config.yaml
n_layer: 13
d_model: 256
n_head: 4
n_kv_head: 1
head_dim: 64
d_mlp: 512
vocab_size: 3789
activation: "swiglu"
norm: "rmsnorm"
norm_place: "pre"
norm_eps: 1e-05
positions: "rope"
rope_base: 10000.0
rope_fraction: 1.0
qk_norm: false
attn_scale: 0.125
bias: "none"
tie_embeddings: true
parallel_block: false
init: "normal"
init_std_qkv: 0.0257
init_std_o: 0.00504
init_std_up: 0.0257
init_std_down: 0.00356
init_out_by_depth: true
optimizer: "cautious_adamw"
lr: 0.00189
lr_mult_qkv: 0.7
beta1: 0.9
beta2: 0.99
lr_head: 0.0118
grad_clip: 0.5
warmup_steps: 263
schedule: "wsd"
decay_fraction: 0.83
decay_shape: "linear"
final_lr_fraction: 0.0
batch_tokens: 65536
seq_len: 512
doc_mask: true
train_tokens: 236000000
steps: 3602
dataset: "wikipedia_en"
MLP neurons of a small language model. Each row is named by its layer, matrix (gate and up: input weights) and neuron, and shows model dimensions 0-127. Each number is 128 + 32 x the weight over its row's rms, rounded and kept within 0 to 255. Numbers have three digits each. A neuron's up and down rows have the sign that makes its largest values positive.
A block is one neuron, or neurons of one layer that tend to fire together. After each block is what it responds to, as a language model described it from the Wikipedia text at the highest values.

L6.gate306:110139124153124108170151126120085164118145132148141173166157175127153136207109083133083102116031177166111147143118087120078131117089150119092132156099052144157147160106105128093161136113142126169130212135178112119190167106167212119135107107097186126061154118086152127154129104150039084123088153088117079132083126127098142174144117145090151110155108128118158157110132139078130106127145
L6.up306:147125107112122166136142107099140105178135100220149143117103108112067080124151131144148114120093126161108235094097073078092113116115066102135082162112090133119151124156121161106151142111094120133103124108083107124124198157172098112133087087135076139119133065112166129114090138123104152149134176068136170136136153154099067149184122149115170119072174126126111145150103114159118141124173
Word-start pieces, mainly the re prefix in verbs like reached, rebuild, rebel, and the article a in appositive descriptions ("worked as a", "a British microbiologist"); also == heading markers.

L9.gate13:087098125112082099105097141099122167106131134135137123181101208133142193157076137109175155197112136136095133140155136132181117106129177140093071113113172149158081065121137135142073170093139164098169119208126135121117133167144051130125134134066117148086071144153119089134114113180126133179132110133120071115167147130119111142069103126149103126150145162149159097103173130155157093103102
L9.up13:133123116109114091127139143089140104145163100140108090146053147148145162140085149159175129137075116139074135152198121125119202077132129147121142127148166139133097105082135104155113148196166173053087104180130148075089121151176099134093131103124099135056132123086126123100167106133111074095147185062176057123102096078155083123096085136107107115140079170136140066142077137061103098128108
L9.gate221:158136068087129096145169130166148113077060154124186150150156134077145156186179163112169122080095138142107106173133095158188175118127109154142130144077117144113111110119131212102111144101139143138208098212177147158138178128171115141127139141117128105117118147052165127106120115118118093125184119089120123111110148168152117121145093181119105092142107136122126147129071179059141144062096
L9.up221:113173121052121133152117108089118082133159154166135096161212146152127117179093141129120151115188124176093118167155139082186116076147107125099099120103110130126135173122141137201133099133149134100138110130105112135177101152113118133176124068140131151171096150135148131119099132128188201173179124113167154123119110203157130062090161123186123126136176126125098143169155102127146150145155
L9.gate266:120094165111146110148117025107173073127128131153097071086105157070101089123111181108152104149067113154117169112100102126124148122147137103205137163169082114119136126094134159168118137144113100136135151111202179090169136100150130091145149086106086064132130128095167110102139136128164140175159148154127106163140168129163087100166118161148127115128157157155086123128148124090165143087136
L9.up266:147117152155128127173151125082150059065143157055146122065182144047200116141135146162120114065133061131146106153070100187142057105132180155181161148128174112155113118118134106119090118140133100097205150168138157132122109094154142079128126148158105111145102185150179179148188116142110131095162134090124108096055093150166098136136048132080136129182076115141111142125160098153082162112115
L9.gate331:131139137145102161139147070149148183164135146116144154138146188162123158092066145133134182097132101116152144128081075138125102154106095095170090213182120139170123064157136138146059115140142087123165114100138121117170160144144099126144112074086172136100087103158133117141141101169113185054156136181126142104096107139150107200092118125074184113163139128113158107161054152087107096140118
L9.up331:075131120098165133173139111114120112119140154160154154109106114127108156096107149152098097147115104170095111122072085196114138128088112078139084157130128119081112152153111147094077072157167095091184084116150135111116104105074123091103108175154126060132105175118082143109165161118139131108158137156192136075141062068132157178088128097117130118107119129079122088107111133149094174133099
Apostrophe tokens, mostly the possessive one after a name or noun, as in Emerson's, Big Ears', composer's; occasionally dropped-g apostrophes (Playin') and mid-word fragments.

L7.gate5:066175143117144120144110177166095085155141134182104114088180138119168166087116119130191116132112152111136123192134151117115093062108110117129107128074109150057150126142120143099069132128102194107102170186120127129089110078110145108156130147145162121139089149099103191062148132179147084092162133125118129078138152068118058133092102134175125151116132133166163186147105156140094163195157
L7.up5:160192137145137093111121107160121105101103158112180151156155187121084149095180103116142126105165150148079110154121128103095099142092106133158120179083083109143110098110122122161086118219099085120183121153108075102156164155132129171120103139054112134142104159123158066104189133148157131148154180151127155134110129145118150173095134142098146136134108097098119099133099125122158081148107
L7.gate66:132089146105073107155091103142158172148157196131083136121136126116148110118119103045115103090141102118149190109152093175138129125124162102097145133172142127141129118120146148144114039129092149154173124160169123068141117128107137130134082094163124185156170169093128166130057145156082118124128144139130111165086108112195131196113128153108200183179155141100108089089091126149192143111121
L7.up66:139144142074134119178079109160181074158096147164140114156125125106179141116144136084149130153097127111131103128137121146139083092103133101129102161134191120139131098134135109046180134140117130135172188136161129151186131138154086173106078135160111164177153118144089113180156110130183094212192183131147168116162103113129152085149106072138131205103139155174113116134119145154185185135167
L7.gate219:134109102103180152115132098071125088142132148145104133143141079116078062116156127149128136224166083095073118122127101140116111168130077116165116143127127113142106133167139139166091140128078068099101136127155121123212200158095094200134140095129130143098135070130103137118139105156165085149211140128174136160172118110172138120133137127130195196126159099126150103102069127126111158178117
L7.up219:109163128078175136137148166167112094066137100092085130101141038076041148145098096132142104153125131126118125145157112149083101097084089142165119120164160104094111108135137117184141133183176094115158099084120145090151169096103177125140133123140176146178109149130193090148174059111162155162147110096151139135141097141136134104174140104102092113086130115187102132124110141116143123164130
L7.gate234:142149097151127154160028122123123119178130053129091162115150088132150102161122086145186121150076130150123105149148172146143101155074121154156116149092066152115101076174152168085114112076137187149096191113145140130171144158098076117150128123074158173115121119139093167100130063150135106108152146128102091144096162117192067153129113113162140090115154168158134118124153160088183123101130
L7.up234:119124081080139209164140067099083138150121123190058104115127146091079071105143169111084123155059125104114185081175115119164178180180184125104157126124131172094138110106117125156082135102086094081157127173169114168155085141068172067125090116128141149179120123160135082110124092118080160169127111117102127119201128117143120145049163118152067088172079180143141141159114117136129133118133
L7.gate238:167078128169117150129105119158148069178069126187140135129135174090154119177199109105125148101137152109165106097141135132090101156126134186134086097196095129114089129102148100156131188108123157176096149166121152100143135102131136109126150121095158161073129175077162090127109103182161081144071183206122110179114135110161156130112106140133149134136082061162167116103147131158118128144132
L7.up238:148090136126112145107098076128176047176158132177102137141170112129095157137076089158102144150122156131132091087094087163086173108136065131164164099125071103103161080112124110130090147147126113123106133131145141109142166126139090141144095143165152165132117120112109169133123104145104097147160221143144138185123142072205173119131108166094161112174067129149145121090172107133135147166110
L7.gate261:137157186083091133119104090179098152141158095141131153107118164157136136114118106152173119122092118123150210153174169158178120188061135128136063171110089151210082164152104171148112122102153139096139156181122174107116112112142140169096086131186159115102172119131122100155115107140145074129142153113169182139191126142099050126104142105115137148103161157144060129079141124130136086102117
L7.up261:132105156141103085119136090134174077126132094121126145104176079132156146141091167142130133060071177178119117113144135165138165142089117092166074148160106120155095115159078137184152086137117166094158180156148156077091118103130116101107124173138134209119137149148101087069103080170106078153179137119167109131165124114156118125143143172165166105138102128145119119176152127077138115105139
L7.gate295:206151145151108161111143109145128054100140142138113124144100139115144193118111193174129122112121126163101119127090059117106146124084132137107046109138180108151139113108132144168055067149119123202097118107137107128129160153080147109104116139071186074069121177094122134115133096114071112146157169103163088141097137113121126089116127135143089136173151113119153169114096179152123146138119
L7.up295:077127106092162184155136057117117159117192103125114165039124132104143104162192127155178143117146118136101090095148174107088136071166159183186161119199105103113118150124146170130062172125167161118082169146101127161153208108110146086139114127154118180139123130089113143054115110155184180152150186123113096098100167124109139152149225105132110117145208114151103096151214145166057111080136
L7.gate318:159122138133138149125111096188119094190118053153101111078081047134070145083175140132131108138100100161093115102179158114082106090136113120153126135159122115132070100137131098153088082113141104195081103103102200097180136158114153147139178052146112150053168111158175139134125058159111117146197111133114089138071109129140079147119118103159133104160167131121092137083127163154100140160142
L7.up318:088053159139098167065117180116146105107147181107122113133174088078124131133188179147144170167180150177128154094124095097135138132152166086121081109058144127136147148143144164127166144147121174159191081105132120126181168113135071123114084152190194137133073113152193128140130121162163136146135154105110125096106067152190102135155131190094116115136166105096111152129140126142138135114155
L7.gate335:155124139144103117164181131197101090125130111120150132127135194153153131158092131101125135073110146146093125169146147154150137160118093126114095149112113146147174136114158159042126176127097104160086141160167185117123138111089149151153108141122093143117126122102121180150126139134139047085110152088131090195170161073166151179166111110160144093187094133104133081125156148100111130154160
L7.up335:066116088152126129117113111198122124079131093133146088142116145136139123109165099088104124144118109153118138122167119131095139094148096136077088129170173129152153117143137123114099165081155103123201137144163107144107180080140170145131138181132142099158170158121124056124111152105141106148175155102167179108129162186147151199093132101145116133109128196161133183107132147130080117147084
L7.gate336:125048077120136166111115077106105108109091108105122141150138181206144125192125119123166112127172137108115117126119184132111147116164109110109078188105144134165149164117149150092166149087119146141130105129080105125136152045099107067127190117218096149115143111099137152170089124179146191132110097084155112130142152173119160141127128130126150133136194096160124110117089128111104077118132
L7.up336:094084109112109148123123127134151098122131161142091148108149161144109114160115115096140102068223097176079178168173098140220163109160143094106076158124124126111097123103134127114140078108116130089122123178055134173124112105098148104086150096131118094089123193112137038092165135147148116135094130126139126122108148147115122145117110065074181111148106049219136147103126141086087100109134
L7.gate384:106136135093122106131098136146129146105148041108141112122131173124141152095099174125095195078069097167068167041112189143179161151108140140133125129109134174160093181106134141150177075145191174175102089183138125143143140123157103132178123081119149100063156152163133129145176164103120157101131115140117125148119106150139110146198111169128115104150124113137132138104107137106162120149088
L7.up384:160092149114114136128139045156131123127125075137145136074194189137163172172052167145149168170109097198094139069071146168152088137176137095140144109092162169123122170056128132180119123092095129167125110120113104093134137120117093106132158143097093089097119150117112111094096132090133111095134092178150149093164090104138172200077139081180119078155104053157122173133118088111156164119155
L7.gate400:079100202091100100180175121174124184125163106124055090157085133101092187147169102129102164096206111148114133193147125094097131141113044081130111145108141122110144100099137168123144104088157179102130099139074173134168116087081132159121110074150118164147141092173153118136117111115135175104168140065132076170112165067129157185166144110149111101147114135131116136138115175138073105069109
L7.up400:056118132175136113146147114151124114126126107158150119169123086097095110072139117143175092182133177132118144149063145131174171124091125208162141189124110116088149135125139153194118125115101119154151153081123124163088098104068112186132118123107109101124134156056130153109154120083140097136144150143128107162183132077127200111104120114144136089157112082139120129172154166071140146139088
L7.gate423:073115123085124126125050176142092079110136148074145108149168177082125134150140121159085192145107156132223147138141149135161095171160169138090151188130141127156137158124139164158099105068165119123077155145123071092136157181094105186138124092109106167200159184145121092215099104135144143098085103123153157138103114170135045125154177114121151130102139143154110143120123123120160122064152
L7.up423:105058143159115122148143130153152129107135177178146192083101114159159179095174147122130126043183150105092184177091119137125088183172162126074164105044129153143099149148095179162075055072121190132136110132099112105143140146169115105178135134066120166163084160097137138192152117150165111120160091089134090111089116162137107165139106181065111151139147071139091096115132109111109132160184
L7.gate437:129113119119115178093063058126089107110143183088136155150084151090084117136108124152121146181125123168069108106117122078098093144109096130140130130144133123165158111149163144160124101177157120146143160164131166127173158138174212147115084131145084125087118133100115085118086125141066154122109134144086066166108099139153075119071087185152124103227158092160109111121161152124143128106109
L7.up437:112140108128127130123106065158117061110109167107124120142107129077124149068081173186132140152161123161096036163149139089131120146127069130160073111120141130118155154151137140148109175150151081126091175082121143096164157158132200140146146128126117135100078126139115109054131102140129193118106165114119122094147090082110130160057091173147143129193154085141065139163228135129061165139102
L7.gate475:082170117090122183142199108116060076135110110080135132120121152109138125131091148157144085138127093121117169172162088144100084118095168120062100113163147100168153087207144168092070163077147120116114191109116177131122155112123151127180164105104168118146184106161098178134165116131209162107118128124074152146108192133111082162143125107160101125161148118151093131116134141161158145026111
L7.up475:124134090089143190072146086157122161134127104150105129146108052130142095083131135113122168146145142115104101162129109200116138215121134129110078106175162148137084142177127125146056075066168123199139097090169133187175057144121122122100086079068114132155112111121130164109128136100156164098117100118094115113120144145187145142174140147130101100147136176140133151121088109112077123091098
L7.gate484:137131085135118130131190024179101106144104130089170157120121170109131101142178110195096088108100149098121177155123128125113160147144069104120097166125114131120109075168155140140082079112117137172108134171143198134162055049121108126184117168128148093083115182137114100122133140108098178180111153129101103071082088107164159119145127119098100204192100088132075164062140148088095068102134
L7.up484:108112098101052211173091140127138095098140158119120085089093191174186122119154141085145135085140162166134141103142112127146141119161181157095095146142137153168167122129128119081063153066144159104164077157157143147163130101112162143112095095140134093111127156114117123195072084160157070174123090108113146094105105125146108160102174113092111128117113125140134194052141187130123157116161
Apostrophes, mostly possessive (Women's, St Andrew's, ministry's, O'Brien), and existential There opening a sentence; sometimes mid-word pieces of names.

L7.gate0:120147157106078134137142111155117152117124106152135126085189183069140105174172107091170150126151068080132147194136099142089123106113130175073124163145086132132111113183145150065164169085066162103119125177137135113147150108150115087113065126092116118218128187118137101114141125130124132153158142105145109117152188106156143195149105107086153183147187114104038153106159121144131125116106
L7.up0:122147065108144170157208099080152109165112111075110122096150102132069173136124128132090121144157139073158099133116125116084114137106140111117058096125116114167141176152152171132153157180064144161061118127103128152136137140131121091074136114145080133103135134156176184022134126147078108139103110114117130165131147169036069139167091079100159132082147119144174146106142118098120088109108
L7.gate26:122131088139125134135131133083049149095172105150107140134059153159146070173028119136146146165106094148077142105125107173116132130134101095212146165097105129123149140148148136110107158085102124171108129072139156133190128114152125117172115073108096081106128145128156144102101074165182179128124127112091123217158166097144126173164105143157092138129115113149094125099108145105104122087147
L7.up26:144124124165178144175108135122129106085113139126094140134144110193174087149113128124124135181111088140145123137147110154118112166123111161189124124135161101108129126144141086111159149119149123154127117065148135153177051173158115156158199132101081098120164095088149125072133127097201104124158037185092135147116130128101154136160136146129087115089139113103173118142121098126166107132111
L7.gate60:115116119135093134159152083173074122134104123158070143117149185145122131172108103126127184117130165190111173108181127165097123104124110155148119098152145148176126092137144120084127136077145155159116154128132175118140194114127119102168112087096194107078151129068144096119137067139117126130153096059100094136162143110137111165163152143074186134159109079066141119141165146111098049133134
L7.up60:103132110114113095131125083152150089165142160099132156147150158171168160153102141128095111074088112204120115112131141185085113144133117159163075126133131141145108130142115109113183140117146154127082146099157114116111191144132141115137101076113118103122116097097095057088154123138128123147120159075077149072153148112092141203149179152051132117158067102118129094107188140131041068091171
L7.gate82:159130141183150223089124123156096098109115139179156104143155144149115106147093067128144147170081065155190181163147117114153142135112140082105130138097146168146115122092150168175093133093122117136147192099130111152141130098128143158122132113156059150104139099106176134122086172182121156128177150139105146222171171131110104181076163129090170123113121117148105132130139124173148137145107
L7.up82:135102097095079164154135078127141128091140112111161142114178129159094100156095130208117164163103123148121173127108168069186144158138137098113083131084125139133077090153134151180061117136158070157125117087156113154143109128120118156106095108090130129183129151113152099160185131152187141101177100145145139170153109158100153163122142151162128126127099115157147126098166149140150154140098
L7.gate104:101113078127113138098126100145108110143145130035106170163108137198109170153118096091168150121030147133204066108142189098152137090089163134175124129076132138118136149126118144129092163081163112145155104073112155162169164156151106155068099100119120149117169161149114044138089096140177171157108105143045137117114151158122137183143075089148103084145104126159133123105119105122143189089176
L7.up104:101104167151105080146130130200134136154138124091156102215118088134142140114141108142155136167172162151162133120124161102108087132128145125171121115129092146129056161125113126161182110123097121139134172159188087138182104082152108080167165181104128144071183139133167092105097114199147119107108128127103048109118145187168083154100111135150125100088054097161148134129161132095146102064111
L7.gate111:068091108094145141167154132119108037135161068116084152116154132118111142106113112155103082151086133149122134149126134216167047110118134097160131135173155109130131137095115160173103155141145132087058135116165148154145156098157104118119150102056141114139091164131142124117145079096082102097124140119122106115163150128153114117150082146186121103102106168118083200092077148082114132162202
L7.up111:145136109119122063112153085100162115143160108120113124140161138161107090168101128127112121157135080083121108143080090141062128095169071117094122107159137098211133134130139086129084127111075088106129177130148118068157127133201165155130136065156150140161158125144130133106133098185185102106171101064116116181101102149156107146112123101139198121127111118101089142136110165097123063138115
L7.gate142:092116123071132163113166103110127110081153168094146115123158134136150086107113145155108111143230137106129170100130127177091090124146122134118125183117113140133121082181117148103112119134137155063132143078161154153213156100123135145145161156142175063121154119071128157127166132151189120094196121199182075110128105150092094132132096150174144138201174135160130097079115122118161144165162
L7.up142:145098166124147104175161062138107049129213084177130117144150120126112150117119192076133137106107133120053176085159114125116128147095048159141130203128153113129105149119154133109094169090154114102113101153150116117140114108125158119168088118102162109146110165111109102120101182155119107070142090141190090084164140173099071161127127076125164105133131124085148153076174148175068175110138
L7.gate161:131120154150117138205125183151125129204128104033085104096188100119111149098120182123104141137117106171118190086118156119135110184172096107157120129126077130170096106130157117126124130151138128141112154108110170117104205123130079106152133165087177122168156138117212104163154124185139090169074099135166050192091177102143104115158090075109187128109135090122137095150113116056119131105147
L7.up161:108096103210099164131133126153094179176080146122080188066008111110121071125117143121133146138160152155066210098161182157106110131113106086157124131202120137094162121109127217154147173168059085124091124093109146135110143164135150107142074120149136115083135119145141138163138138174109097169135178133074138089093141156157137173152206119095146092110098129161190098076159107180103118126060
L7.gate177:131126095184085139133079135190107088169146131107129154104221145157108054106121127101175153136126093153119139120130115151114128099141122092141157136106101123111091138158156155118170182107152051052161188118094162096132158182124113139130160138127127111118108077119119128144066099135199102078148155091098109108121128099175127152165135097124117094171171118117072123047154109130158128148076
L7.up177:082161125166118148136121100123154149118097161120079185121176213129124176099119087110106113110117135151157114081169141153085083079155045161179184137110176154137118160106115168153130095168134133108175107128094115112163155131122111181147107138072186111121128157123196133096123118114163099163148156090150139108123169155166146156151046124109130093145092120122115147147180124085183145120061
L7.gate184:097124115174185113159058168164068138133091118115130102114145138169147120157119151131113149116099128169152100176112124105192110098134138088126174145168093113120161152138134132086128108118156111182129178173160141134115135179112131139095140144097182143120151093127160078147094134160125120123170155108134159120114092123138096163157111148207196118088142129121118140143127154161169175091190
L7.up184:153125158123177180172084125123100163122161103143088132166141137136169123109101131130131139080140129139103143107168137134146159119157124125171112157145102130134119107164085154138169181145137137104189121118177132162138131117095159058117082094143160139119167112188087062171129094125108112154122122108139088088036147125114145137118079091135129147155121117115145169100146152125130122110179
L7.gate278:080150082124153129106118105161122107076104153107084098116107137137164173175116114149170155105130117147153195148068104140044122100114090138104159138214144116117172124127138153100208180099143121141146129129125108131125124126114105188109149116094124148052131163115143146108161134187058067055125126143162130134119161153149095126111109127114235147101085140091186132078142156117159121154098
L7.up278:158126136113094064173093074102116176120173152141138119089162125079139176171136093204104154142119174118102134186065091123105144040118137142189174136116139151144120186062113126083112086146143104108105161059076098091121185117127108186104148108165115126158066176127174117134028126097139126091076121171190131171155167173117142113102079132135162095128127133142103142107117160140113137179147
L7.gate330:138123163147184140072140118095035133095198123110126109134079092125129131211140106149098188095098187199106097134181070105136135192078121101138123118193126137149100098102169097136182158102128130148115167105147110132117129165146132188135086104152157122137160117143132192132088127091213143103173151152126118134113188156147077135167135094117180134175130151126106144087062121142179167142155
L7.up330:136091140124145124152167102073079106130073093120156121102110109164105151154113148130107122115131120173058104165130123098116129145204159146112107088139162114095141098214123138130162141134156161097077131147138151102140082149147169172079185117122101117102195071092166121190132148053074173133142096121146121136098089119129122117151126108115103174142212153132160128087068123139098174184163
L7.gate372:106164144124131161135079141083121092105117125064113136191165167068134185150070115175115177096088158127164126140129191147136057165176045188177127173105150140112114089082136168159151086129121125120128159098160151165150155114119124101123137107134093112108112129121141073128093135148118107104116160122135090219090087077097106138152159060153109082127165178137128112036112128100111100107150
L7.up372:089166133110153109108143187176140154134068190148106174103098169138140153105055112124170087109168134124117141145146104153119080127113085134127153131105200127155094130098110097118136042137165158130158116148163142106103131160166139112114114140182175132157154176150069083118187143098105109137107177095090077122140132130136120181171148156148150106113098114078174131097096100081122116169160
L7.gate398:097047186110138086140058139126107113052141164132100099099117128118144144111101167130161145150139164046121116094128083151131102108166171133093086195139126114101160117191148122116127124119191111157104110152076133105186092156160165144065071069163110127134113108099120096122145120125083125118195134080145106141157129118093084122161159121085168121092092130152078122144090132151089153145160
L7.up398:075141133112081178120085163112067115088156112130163148135110108125169113124088104167101151118126162158153147124039096179127129151157103086154134146123126108070128095131139099099131079173150151230115132125154114054161055151142129124112063059128087129043203100149156131144078111107082137115191114144126103132122154147072182123145145154149118152176085053126137090074076118124181103108111
L7.gate432:117151170145093070182125110111120128123072176151116116119141131120136127113098077062172127116164116109177160153145071101131165141132076165148166130081053134142142162135100178140086093101130098135129139114072109113089122094134170108189135100141134150137141104065187116104137105138071106124107179148119154152119179123107152094129069129139122132153129121048127167148151089099114115092143
L7.up432:134090077177104096139110068144119052137084117088113160119085101162123087092104124127157154189112054157162134077148093132170119164185124127163096133100114125136162147196128155132134044130154109142162070133109148129132163105134120159166084170131099159107179099077131124151139103089118115112203084116122109095101182081109180170129130091062121118103119105112122111112088101070134166148127
L7.gate455:139155116122165117142116142177092114040171074130145186067119135193179125122129113166109198076103088120160144092085141182179149128081081159116150139110106142150091100120124122086094146150125104122121106113160117098076094184124122107086081130076141124061138197141080114140138101169076094126144185136135097147144184062102126196100125108135158152136119118138144103117105069153143163131132
L7.up455:133122154155118158086092158134100118117141126174152138142097094116161133176153135156112122109188163171144100065128177151124133138156174116166050106093092151154141111134147110118183172195158108190171179130100133192103114160091162099172129125166108082121133134116130150115122098118134206162130170225115141200130123063151151112117109184119128134165131133095110136116148185155143150055128
Fires on the opening sub-word piece of a longer word, mostly the prefix re (unrelated, reverses, refer, represented), and on == opening wiki section headings.